{
  "n_head": 6,
  "rope_base": 77800.0,
  "tie_embeddings": false,
  "init_std_down": 0.0036,
  "beta2": 0.98,
  "lr_head": 0.00974,
  "grad_clip": 1.0,
  "decay_fraction": 0.917
}
MLP neurons of a small language model. Each row is named by its layer, matrix (gate and up: input weights; down: output weights) and neuron, and shows model dimensions 0-191. Each number is 500 + 40 x the weight over its row's rms, rounded and kept within 0 to 999. Numbers have three digits each. A neuron's up and down rows have the sign that makes its largest values positive.
A block is one neuron, or neurons of one layer that tend to fire together. After each block is what it responds to, as a language model described it from the Wikipedia text at the highest values.

L7.gate97:506485424504459537412539478466495517522539507508532527537503524542513524491553490579506589439496488453462476471569543535438452469518489484546521498433511485551507428499475454501485513408520507609545501505481452535528515531533452451430521529490433499529534512554494409504446512506482449480507533490395484466485508420514495515476512567546524489483524466483487524503504450439461553473516525537491490490485611584540518517532480422564429536518483539524491512536499503513508522457491455459396470501542494505562588480471492408528503459415512484525544499542542518512499522524495537442
L7.up97:517521467481513559478452482528462553415493554477460474435513482530482568516530476510488526440587548487523490417513527553502496501510543498564555482459543507569540452417561502486568513506549509503510515462530513513423517461429548412478449471533430566508517456543459507514476512497547527533510508481504475465512464432501500533470557507563530561495494490489483437496495520514465443478529546536495509533532593592525508397502503498435520471501535464459434436550468510508441448471533485441506452560514522473505495553551507479496499486462514450467481506411444496527590465432482477567
L7.down97:507569544475478446491474485555461528334449512479488466516470496499495545478513474429515478540531504518546537453481506527543521526536488496470466505413484550552511467502494477492501468573518487488527489222480459457478476474425516512570494446506517477439481502468497590532511541482514520499509498491486485537464484550458512523524548479476492478463502560509520468494467525541499494559548519495456485495521474489487497497503476518473486492469495506474513453453476448498520386550538479520534510496455570513478498527493557518510495524543538499484478541476452562523547468488511532528
L7.gate161:494465520482500537508514544528524497513495458478566544463548523462485490564464532431545463476429472571537538482465568584484490455578482519513491501547521543508516476491499527497541504484526479491508486508475427484556427481559499548518472546482509466533543519461583476460492488533527482521463527519419507524536441484517520459476544533484481520508511460549484500520524411448532512486518567490454548555458557573564562485448507411484480538493436506465617526521545495552500484482415563464521529548537449527483450475438472504549490460494481560477556538506533567490549572552613556511
L7.up161:549483482510464537468481501548511562509490484511494504522525578482506532486583486457500536511484541545476529427550482514538603556445497483590510593524511515580632521452540512542543534453473497485571488526497460369605500530499483470485409504493472489364522468515475557481456428513505453453557473523452523480445444526532490515460477489458546476536490539516503487484515432558469487493489547513491501518500491487448554501516455448535451514468549494490504468498509468506517498497501498499508616476489525556469542506534479541489463473456558565514501549494485484519561516532493508473
L7.down161:488434466447414478476469516504479555453522450537536454502444552530571584478484498498485523533562511536477539519478407496481546529494478485509438506494500576565467516496423455567512465503496554522481482428550516557577514542486468571495510524502475420532541493480582485538486417505550506488494459485452548545470537475585384444515415472487457465506487490519498504485463517483484530485486544465479478501460514460464539495514533467494576452546493491535506421506517492472471483465529458543443448487480519497470466452468528469462534578500401554452522462483564471480553490568443489504
L7.gate195:465464494472477453461519519491523484571455474507489492514463520487477450513457457457487515448516513489433492514565583535460544497479455478485554457505511534535532467447508465582496427468508537546501469521504473464553463566428566531526549508509488493555434554502422521570513487535513448574523527488506475448414510480535452543497495488547528471495513547539528456488484469466473517560557408529528535411492510412411439511532503497488485498459547489453556451460479490556514466426532513510591459485418437476514502536531480503523492547458562512575591535534548474485480542498515440530
L7.up195:473430518402517501446475487481502507544503552539534553498496502447492453546435544446523487458488515463537492568504501537506505476496424514515460475487529569543472452438468512525507422480524565561505467473500451448539537566490559478517449454449500523541502590485482483558452507548564456494460574562558498494447529453483454574491451553502563476526525528559485506496481506456505466474565544486552589488490525466474494512521523540522552507444496430498530464469525558532504506409498528503575486410557450538507540548546435522461510534511547446543557521589496462525456488489528498481
L7.down195:491528433502469463569482524504512460530475509507475510458566468532525605486538515523428473591506516478523499489472479431502405504489510452534472495500507497451514567549508493444490569475563511467522461522534513546460527457514467499496499505483491551441528479474555421407542452472513541483469478492499545530581578524474550537458436477382506515508414490512540510522538426499488504462463535481490512555480482562563545467495494526511470489585523540514445517589423541496471447596478434498441521511523501470520490445490573516541502483491447522508498471527528486499565434562514538471
L7.gate367:513450501513472515564556523483486508581563494425522487575536497494500536452505457540521480578537523503524499466495452481479518458483540516511416475584487500507595529483477486520411461488495459509477473484544465480565507520520541507454535577580518565437583577524528498479482516566541479562523466522448502473457512465502526527479474450458463527550419518441521443559505403461479457504467491436429537522456497517537455538444536514521434512470421530552531442436533441503529550520509533554504459507513459483506504497490516496548534537467488512483590408455500530542525470505516470474
L7.up367:482492495511440474572503454570560544483507485504487560460574484471527474443498590554517478467552480566488492478537594490505534568446516570518551465530483558472533436462509414543515437523462448452496469467540479501511524480492516465528541455508524463476487540563469470515515533470496452511458447505469504480465509530518507484501435502526488475475514434407481552588498447468435472474528531499489501527548485414432498499513534486530523445530484439476459452493545483583493525526526495480514493496573539525479514475496471522546576535482494441554478499447429553448466643533481493446
L7.down367:482504518548555563533500469530558545457508583478513457496494510457506504500463501502485511556506553578516445478462513451478547611405496524536492455477536516492567494434525407531517481551517455546549469460538481490476554547548519498512475485551519575572523534513437473579547533472516497503469501472465481489450443498533452494447494529501496549513501493428484466458512488454402547572472556442464512467516489508419528497491528502524459454547463483473505499528492539485454512489548456497485541510574449482510530541445559513497506476366473466518548539488511491496447583557589531509
Responds to: Word-initial fragment "man"

L3.gate441:585564451467471453487511534463518546485529485581504522489576520502499459543532530514567581486588442548533480545521491473514471492486506474510519518492520537516471524565490456531492568509477473491497580471565453515524514496536500402523434494481551506417505496492547482491480471506488478432524451529465552504457535487537440577496431532503440547534460579613467551513481525484486478504487538497409508506488562505523532529538494473513497473461544479476487543493448447375473470524519490420459484430483495481590458537533504488545536522425451463530536466536446488471432488510499519461
L3.up441:437524557473506523531462527497540486524568474511471442540526507518501517536500537478459559519547473579484419479399527456473502503514481502545514543525535494564513495520498558475450509542476446478474598485516522519477478520531551487593496500519531449423442515446482476504478479510534479462525536517540507476477490460579491514449500549444463470507528533527464460506510449473510522465574465467461452546495570508556576447562503436532549493461544527545501464503538503446435518530487523497441509481495436467483512510478520477454490354478490449565530641437499579510486502540486458519
L3.down441:488516414476517505510476457460501500530466533496505500543495511442517559530539542526559487445521544484446590511486480448545481533517504513481499450438562550519504454492480502491555539454492505539510520373454497548453534493483502483595479490492471551504524524455522434457493488515460545496511469538508538420427460426545510563479471493528502448560437478587484515518596569442453519518502502522545492482544466531543575427497508492611451527484522505520555477513532507451514460510542549506447622466532543441485517519496498506568494505502471494453508465456431450438486457479537504523
L3.gate652:474517492556484448479488525430475449536552529447518439497465427505511477511577524487578457446465503412519529510509446544551557569484528520525496516574504455531553465492496497479392484496537514548516470506458509514542519543535479422507496540552491478478522536491484428460467524483525478462473538514375511541495478401499527461468506431479539486511439575472475510536561486529493519503489474489494553565549544543527478480494560430517474446510534468540498480585459528487489458436455474519434498490547530483533507490476460477595512495466483468492544460505575549512517535511554543388
L3.up652:460488506541459549504537535472465538472606499444535552493516454584520513497520582506540474474466536475508515493444511503489482517494539437579502517574513512522492520458492548492511488497505571478521528458499432529577540499489559487484473476518465426407556512539552435503483527528463506539516492568413539567532555423517478456475528454520526552501493543426496505548511446556428454437494496507510527489542556521518502511514529546509438408525497503489451475491418570513519491543477484491478560508495566537483469548508453547532507422490526563580464516505534547530480556548490528406
L3.down652:509539478491476485502477500424430491395579522445479533498480523498481488533539485483508500435497567500550516520474488536511499534474523449497471471563528534485566524409505512485413455518545514484512494393430446530537498529529532462502484517557506499466466510488444497500503565521494569472504519559475503527502477462509547473463531459533548482493442518484525579545435505522435494474465469470451541526530515542533495415514526458512367513536469471579465419561471550537538465504502525437546551481493454518507574554558457520573457410531544513498541500537510527479531556475441462506
L3.gate941:550440420521484540513521581544535487460524456506519585494500454522543535403508560559549498504493441498480510496550483421493525501476493464430463526526537564475531475570479502504495523452496544502552450473472464568575508409521393510415464472521536432481546484461511474466493512492466497464487443499512498465445509514454526519456483440529508501464486486564473503468470489498476407480537417546454514531459434515488495526481473500536521531486545447497493482507441545461586524530518554569444482500520508445531522428509512518583533493443450555502585499520531517425471502479536555507
L3.up941:527530504512499501489504519485493497490498501520590487417485458413515560476514497509501559576496466498575460509515497504507542521498463567455537501529501524509473497539512484529531510450447496562563438555497434418495517473465463451395485479433511532534512492463519522469499475528499525509481550483529471415499501515447554544480528426437536434476423502467510547490500458507521433548465498554479443503520431486428506440433496504484546482508544538482458414451461597415535511515500513515468415444531540498483551470566450520534494455550462472500499505451506488423481521441563584481
L3.down941:496477564537484474471524459536468576442442549465522384420510506461439515553482510514476515488417471522559472488547494484505455450484527575420483463471530478457476516520550422543528546458523566507555507440531464500456475533504521462494564521476546496487420502484529488504465461550529552532414581509513487443536493486440576541563463430439506553463487503465479518503493430477487513479502471521494494517513488518505581457424519529510546446481478569496503460448479514515559491474557490453500463524406514475470514579546466490529508506450470432444462494467413472510484533506482474529
L3.gate944:481512491480556559520459510552569432513511457469527500468512506519508556488460473453678502505494473534521586503525474453505404533498473487470493519484507544474516532530491565506405481515476591517488470550462421505521452545488544522541510518508486381582446613503451482508450491433486516484465458484554565427549521472553501557469487451568514475502499493514522475540486482534519552515499454524559489411503460510463551477475490464524499527479524448494478524478449464512519551509440473504489497496533452478515555555520521483485514477484395502534476523514544537516453522535479484464
L3.up944:562496562509557521527492515507476475492510468467516503487415558502520481472405492500526543447516445473540478596449442548479462488454474538492524458508512584499513493505474465476449465470503493569489450489556463594481473561575544472499511499467531412523599495503469479434474472482405486477540506513552507510460510578500541470452549490527434554531517584437526561513473535523497514443454522530459520461567473533522502518430524508543460417527483563439498461472554524420460524453473581466491512510528449477471507516453551504526479505499473475510517536502489495440574456517498518432
L3.down944:561492484486532526504490536473510506570464559515502550461442505487495514499438510482545572521464522560518546522495488558517472503439532508543453473454461513531525468505437484508466514529428509479531479548540509556543515543451463457565443501519514453510540519433558522431531530583449496455466488539513521494543566559502426634531600488461547485506472558488486500450538510491478450412513577501501503492550446506534517435534539485553577432490524592490475490462541450510500463498580526512454454469462521487488548557497494556542522566559517480420475474468533458495496494456509537486
Responds to: Mid-word fragments and separators

L7.gate204:534451485427466555473484498469473452544468500501504504496513610511429519482500521559444512537450489582555543525543459485492433550523489415510566526513460530475518478449490565471437535519481477460547560487489531485533438546497527445477516465539455438487490522485436474505475427492434538518476473499497448471525472518480547469503486451482600505542536537519575548441459567496416554479530521512516446432522518447478487570456492437560444456500503519472570451399481454491454493478470546443522522491431524490542487525508509503518509492560449491548466501515559510440500474468452561544
L7.up204:543500520506527406477513473546428566553578536533439458512473462531488504477474578548513555470430541497477443464454515553506458497488552495410506547457481474456484457436507544457450541469481476515528444497488509525492492412475494474508475464501462501491506464533449477491496527383433550576570522465430490564493562500404504510501519449476416431468521533522535530482475501505456429503513519469466554496511430572427509537403527553477479546499464453535483486462512449503526473545555538540495466478498522526527489488540493551530517509457483573462533480507477455468497492447506560515
L7.down204:488467499523486506512471486450423491509481507493449444443523479496472450552520480614471470552464466447520507428499534474463480522519516464527453469546553492507547502458514448468529504436523526551380478407513495424544594484559499472573506573573528565484550503462550523512510517412527486500524469388452482569497548498524469499520461501495469549498462461523481456524515443479476501441549523543514528538439557481483443484538524555488525537496496463482499576538438468489441463476480478517515546529512472443505510488535449482520474550459444438497459471489414442532475534439474484501
L7.gate239:521480477508492470547546473513514462473517525497522420505456445510542466406506452494448515526515546486573572478503442507497510603541459552560562445561520507466479493566531516379469512528420426545513539517540480538611472504487450541484570483451508541508522489491491520497504542471459497414517486545434558436459455508528572528486463453436513564459514492493507558516508532477517498469453509508480463531485482413446453492450510464467547539503470538516471531441497463515465610522488490450481503487504470488476504485517495454448417563517498548435469523468526511510529517513486422497
L7.up239:457422441549470495476565495513449519549496466507460519536462433507526452494465501518462531510454483448564505482559499517478498484481481485570482515530550490440455524559515560500491477554523475540535516486502482496468493491484484542433445473518536506502409469505506459549566494442521530540483508518534541478521594465570480545499472447488540552471532542414472539508412590520492521503492547489448524466521519528546567484451505413457574512474461510443489495511530400468589618461513453446536496530507476489526501491462470554516512581507451497409486516522508499502581557516501531559
L7.down239:499477529506523596524566486549469508483473497543573520512500543537529521531478466494506476534499425523523497498495582413456530466528532475536535487471470488523524427490502555470530546417510536528550529410565492514473466455431527481437498485483549492478409452522505430479460462489601457503509483426498505447527417535493471523473524565567442490498468517538546482469538515538495550489538508495547491519462518511489499517485431458584476494531479478508506498515504551494494430519549545488456510525478558559509552551532497514443471456577431504465590508469527496493408540439591551474
L7.gate352:549507458544470532420500508455493441513471479439511432501509457483480515477508485451471473502477453490472509546554456445477488484480505520520532527526494540555433536512482501540454446510476507503480501470537522472500497495439515556500480452529500541511409491400469459514546409527395536524612511407459458496427438404473520477547522497537480504553517452475542506473490528529505504512461544536495502506480473550485475514486494427441498490508511547530440463488543510478493479533506508470534563512401487510450459437468561390583428486470555481533546541438554517469443534539519540545
L7.up352:524423475532512476473507531501528469524543491496472523478473537446520476555478518510509487502489455508499532560530475485613468454505461471559449430542574495538532540491440469502513523547438511458501555528503439498601486483500538503478484551505569512481521511491524554498548498569474484596432538497491515520533519480568503505503537526479508526494446532473479469526423436457520514459529513500534488524480506498559549561426543502540528461488559441499452451519450360518494545529433476493526540476499480563467536557539546522574480612520503449472415480522452524461515455494573434518
L7.down352:417553492453429528421530535533511486511577456426515440502491494550456490504542471482475553515442468508488452405496452540531494516507551536462505566449477497582443474555533524583545498496524492502511475413534535430447552467463507515470510473498476566506454559545538483506494480481524454487518473431542458478473470513466557539536480508508483439488499478531493545477459557527459453501458447458507478461552529530482458452452504470466485472547502535422478506473504468495472508512507440467563520558390533533504449452573548448429528498512468504576544536523563431502464578519502499469
L7.gate577:524494507431397514468492532487504507562481515482469491549409468493504557472510512469507544470574490471467512533513508449537512417512489537410475447572495543559449607487460480579518499534534504506531502519511502546535527538469536480500574569537435516526473462518500476415454498555470503525462518490444561538504524429474467462556480533534523520524421476484581545503527453493547498475446541514535474458461458528483517519458570500550535484481453475537399463477517470487531496513468495506537547451511504600517441450470466498541498473536461427541473453519514469582450521459476548447
L7.up577:556463515523489499463527546520540463506478470452544465581530465522485508518526583504529538542482511559465379473463447536500473487558447498446549510570506528453469511490486500472497488539562558532541450492427526553495508500466546562491532486466471558529489469507551566466485573482517485550477551490509502468466487570498527503437487464433390545499511542613553473515489518405469528507497493509471539586446426560467504478510536478533514463471519477514556549516475480478540486489466507414476522455495487546510495477498482421512491587460438415470452505489510507461450459532537549538
L7.down577:473577511522506493461506397485548534463492560499429447509470548471465416421492514443501550489564503535481555461519495505488546498543453481423573471513559575552472504531517500478504561535444517520533550519533444529499476476530516525509435555486498505517460464537513485447453492489451505501509549434616574493553507440495468510598525596516543534515506515541522476533535531548470510474536530529457483544509461469545459506464497532546457517500496494534514484532517547522493414512581478528533553445545498516526560472444488495570552458585513505520495507439464553477495517594499529520
Responds to: Apostrophes and name continuations

L3.gate410:434439532464464523484570517443562502489492509487466469548539497516510471530428499405487497527529591523565532501543514502482525457552520441545530640463514530520503520524536511517496463528478486455486441514541507590483561497546516445512576534483567571537457492526396487411479486491465475505472572480529487438443426553533492526442468519487519557498526471520419509484539514482470493474456493497570527579473518525461458543437519457553528511429502518511461480521527483514491499530537490503484520475479547434545487489439504435465461496475489516528570470525503476585548476569513520473
L3.up410:535504496519525531540433486539533541472520463498496554554463546522503424553451484568493459619487511538559555475496469508516479494547494515438540378511400590485501510451533488484561550494509478487494432507489475570495518466543475495467485523535531488477546519503588447506522447541510474477479507546462456496434452472492466471459485432478475445515491566516371468533482514550436440484480514449387484483487539451477516518491458579494534511493499533449464524495470436520528526583507455514563505540472501540528541485452499444463514548460522573512471522465515518479468528540504479497
L3.down410:408474494429530530480473558429476487467486486539494415499485505487531447537528510517509501446510501495503522471491554502566490452497513472593452508512528456500446535518585513436473528479509459492460476577481511519510509497548601516521507458463464559476498564518497410521505467533459520530517528461533560578467494544534555547478554533407547487519476437502481512487457495450535513498482511554546538539541531543477474464499554514529449547487512449543500515460556533474503586449546506478524524547546541484534502442476508556605502508589479545516449460449536495617525458490449526552
L3.gate756:516457490512479463486513498546587402519538470509487425560563543591461490509520484471483529579429521502556536513506483573509466457508511461479499377515477502488543543550468496500504505503470477491494456528490504491520558530491494544493567505536429546501512522539502498506521418471417472483517438588504558518539537517523435502471498491451466510480487470478434424580480388496480495428588522457505577535489464533575558560495448547508514468463455535496488560432531501502460547543482439496467522498494549519507520509502558435482508449483431491485501434526552506543478523486479491507
L3.up756:400494496536545512454534529473511532459455513494549490513492472576502463563586535483417557540496537553522475521509516480478436525510526504485474509513542509508463547454504554474557493463510501501468425488433550499579535438504410519510447480462428516503505555493455525450476506576501563417553499485461494544484469516534570493524505485547465514586451488510522528609470510597482501466478507482459469482480513411495570502473541483525483470516515539429497457483510572517514496508544445521506592459531517503533494476514480498503482454499477403449412453487471512493527544467476405479
L3.down756:524525490547529463486515518461446535469515501520440531510450462584488464565491492546458533442568545560534491489635442532531443489505522533445495516448533524491547505491488524480551499549453503533489493520521539516547499518532488562534608457479442484495474500514473487509430512493475579509471565478523493496434444483447502504471505478492461470532529561509555527537585498520510485586435572495414470554576539461475528581464522446490479489509470521481470413496513525548469512497513468480547573492495416525540497500581484504501458567438520493532504559492518492518421476475414474509
L3.gate846:465460507484497546498504576565539517482508476519507481530495505531536560526498406522441509492509543478520451470527478532440506521492501483449488508523374561488510484498526518474541482429496468486511440493519543514463430471543479481538573484518445527462616538497495458422462527476495469467456506453538561478493521515521456488431452589543537532600494520490585461586521516433503420481507449525525472482407530541506438584470515529511413520499501494544454493430471491510502467549542482523511528483538522557543549472528504444458520466519414521471540453504551524491537521509494462558
L3.up846:498460432492510530448529512504513537502558487500543561552529466487509504520527509541508440543514516604453547510582526460432513563517536547479488537504474510474440438487548457517505540487463495495505499535445534487501568490482450497580527561485506560509511449461463515463506535535409514600467502413474493475457552536621489472519534560529574455441584516479513431484529453480434480520517521514455490421436518511535554557463500490540491563488552441521555482588502465494476469514503574462506481528535471568527523488543548476465531437525488525463551497496528516484520532521544456537
L3.down846:473546497461590541535565527484451487492527406486532568477474453435543459478492488491545422516503500514549527576471545480537529510473598543532549479498513538521491557532525548434419502480445502528495420417459535519508573496444479474467534551495459575615547464443470498491528483549461485489514516479487505482482434523595461515458571454519522485517576527469553487493520466500522577518529527518464490441450522483524466495441533509484488495461498473482486522523512475463457387513535539486484492516501482471471510550557535529510482511440511491463499463419495466413502528423526488518
L3.gate989:500479494498469465463540547504483509523510500464568529566478453469527450564549520553528390547475468539439461559529467546426548405455552481579539470482494530564544520517487506518536511499452482472502489489577555540483562432483482519470554537440525507500501508501469494530495516513511569530578596477473508553450521534467560434512544493438456523533489504511499520602537478503490458481435529516506501487486507486424502470416475478552468505505482472451485513458578516518531451479522496523574612452544453523561453456504542486471454526468505481506487512455496474470582517581507526508
L3.up989:493538554496450543561532509520575499510399526521508496512501482523506511535565496407558467552525537565504465473549451513470498492514474527585534478528482448496554494469487542511460489596543482455417521478489583455507455446487519520566564465506486532511497508479559474432604553478493551478517501551491516510474522504558477498528540540475520468504444449452529459584466504419527412538477514442517453443494479521538488555543483535445526543444512494458536562537519519487536478525506571475490554484501520523557477420443534546457449534463539466478526515488496458545496570585488469520
L3.down989:495473460462564526432519491551440497462493468487463494548526474530547550481424526592495602487459462531545510518553480504492551541490510507514571548500508475450512543520493519455490446487475439520534441419537499519511564505542545434552486419503509443510462482502454559485428519567429502572501492439478541549501494554454557511474451395532478487516567511490501422537555438558510552430476522534474488530455486473531499493505478526458500484479492424482433462523415516528456498467446488515468502498471460435520473526557502481531542544524521522455427501482423497480551459442513502541
Responds to: Apostrophe after names

L8.gate563:498527470623522511496485561513534541525561501466546475595471553460459470498479461444519565517462451547507542529511491510539512443435509476520546544477454464526521434547513537496471432458425506531548447536412481570516479509464513495568543501456528517429556536482500494529501520475513404568493472546487496440408451480494474539487461529558539513476439537466567459516476448562444511545539454522506488474525570478493538556533537534525465492445534488419546425521503447482518550541489548494433462444478488516466562503516492525571515487502522523510452508495520528455462544539539539527
L8.up563:395571511533455460542513484512471526511537521446555495533477535480416444481501530491485481516582519483476526553510532531526448471449509413495511527480499504448459380474549516471509532443533581521533569511534445494519483457553522434516529449523518437554522503440492447515504514489531441448499520486561480508474528543509489520493463461461464480562448502512412509483432485494451503437541441500557543462541472526496449528543525469479458421543452506519578473488429388477543460485453509466487541518459514526539500468478502504514544553499462483453409515521469458470525521490582545470
L8.down563:450520472478457518554485484499536565496496463465524512437453483516591509476497444435459508555511479468542494455547447532546532539461506464481421497527490480504501454467477543512464525418494514460531529440509467507480462497493475486461490453524436504469481520575484474526478476490492529445555461524523556551528529481487469556477486470535460505497478496498456461555395433512540520436504489466504470471442475491596542508543471510449542484492434411575515433516544484480532518474424568544526477474553477580526479566478425425542432504512433525432561486521422439508550538425475509514
Responds to: Word-initial fragments

L8.gate559:484432476539470511437478509475563482532531490526515467481523498468462562470499550476496441447423481464500457514515459456498468541460540496548509467462542526493549442492478564453512475543548585528502424525549493525476467429500426495428505511558488476507441478507554395435418527540433529440547505487478549489518470470500466511629509537423547516498485552538498580496470483404510459506499437538458578504487472543476488567438522446488437567516485518474472468462476488480492483508513455453457498496547485510516524476473448489556500569472466548520522530483488435444525542451488545515
L8.up559:519509483475530558487536544515554482470548461455474483576492487411463497508514475536444458519525504503508522464530436520534504513508515574566468473473492537482486488452482488477417469560480510481498502477523530497534560491525586500499489530434443630568547501396576429485516549440499488528543481546468459502429489467508546528478425555495410503573415479485528518494436550523465419510431482427469512472522539450529504454437497453515477543522493500528508527524512510464521510520433496483575446486518434515454592523460459495516505488529534463508444464476459484540481442518537508526
L8.down559:525483514468428489510490497490552511510471452475523486449552512524595500583499524426477499479495478452447467440481429478537459457584440489526493460503608527522570462531475581498465552475512507534456506508491438438562465442508497484494482493512458494496450414519564490489472463413467508459501578486471399533511536575534552481471484496537494526534481475445489427463540458473521461514484505519522537504558574546492512580458550510487486481511501477489452528458563514443528450539468510454512567493477542551482419463499482515453474497537486446507577428521536559464542532519473486549
Responds to: Apostrophes and word-internal pieces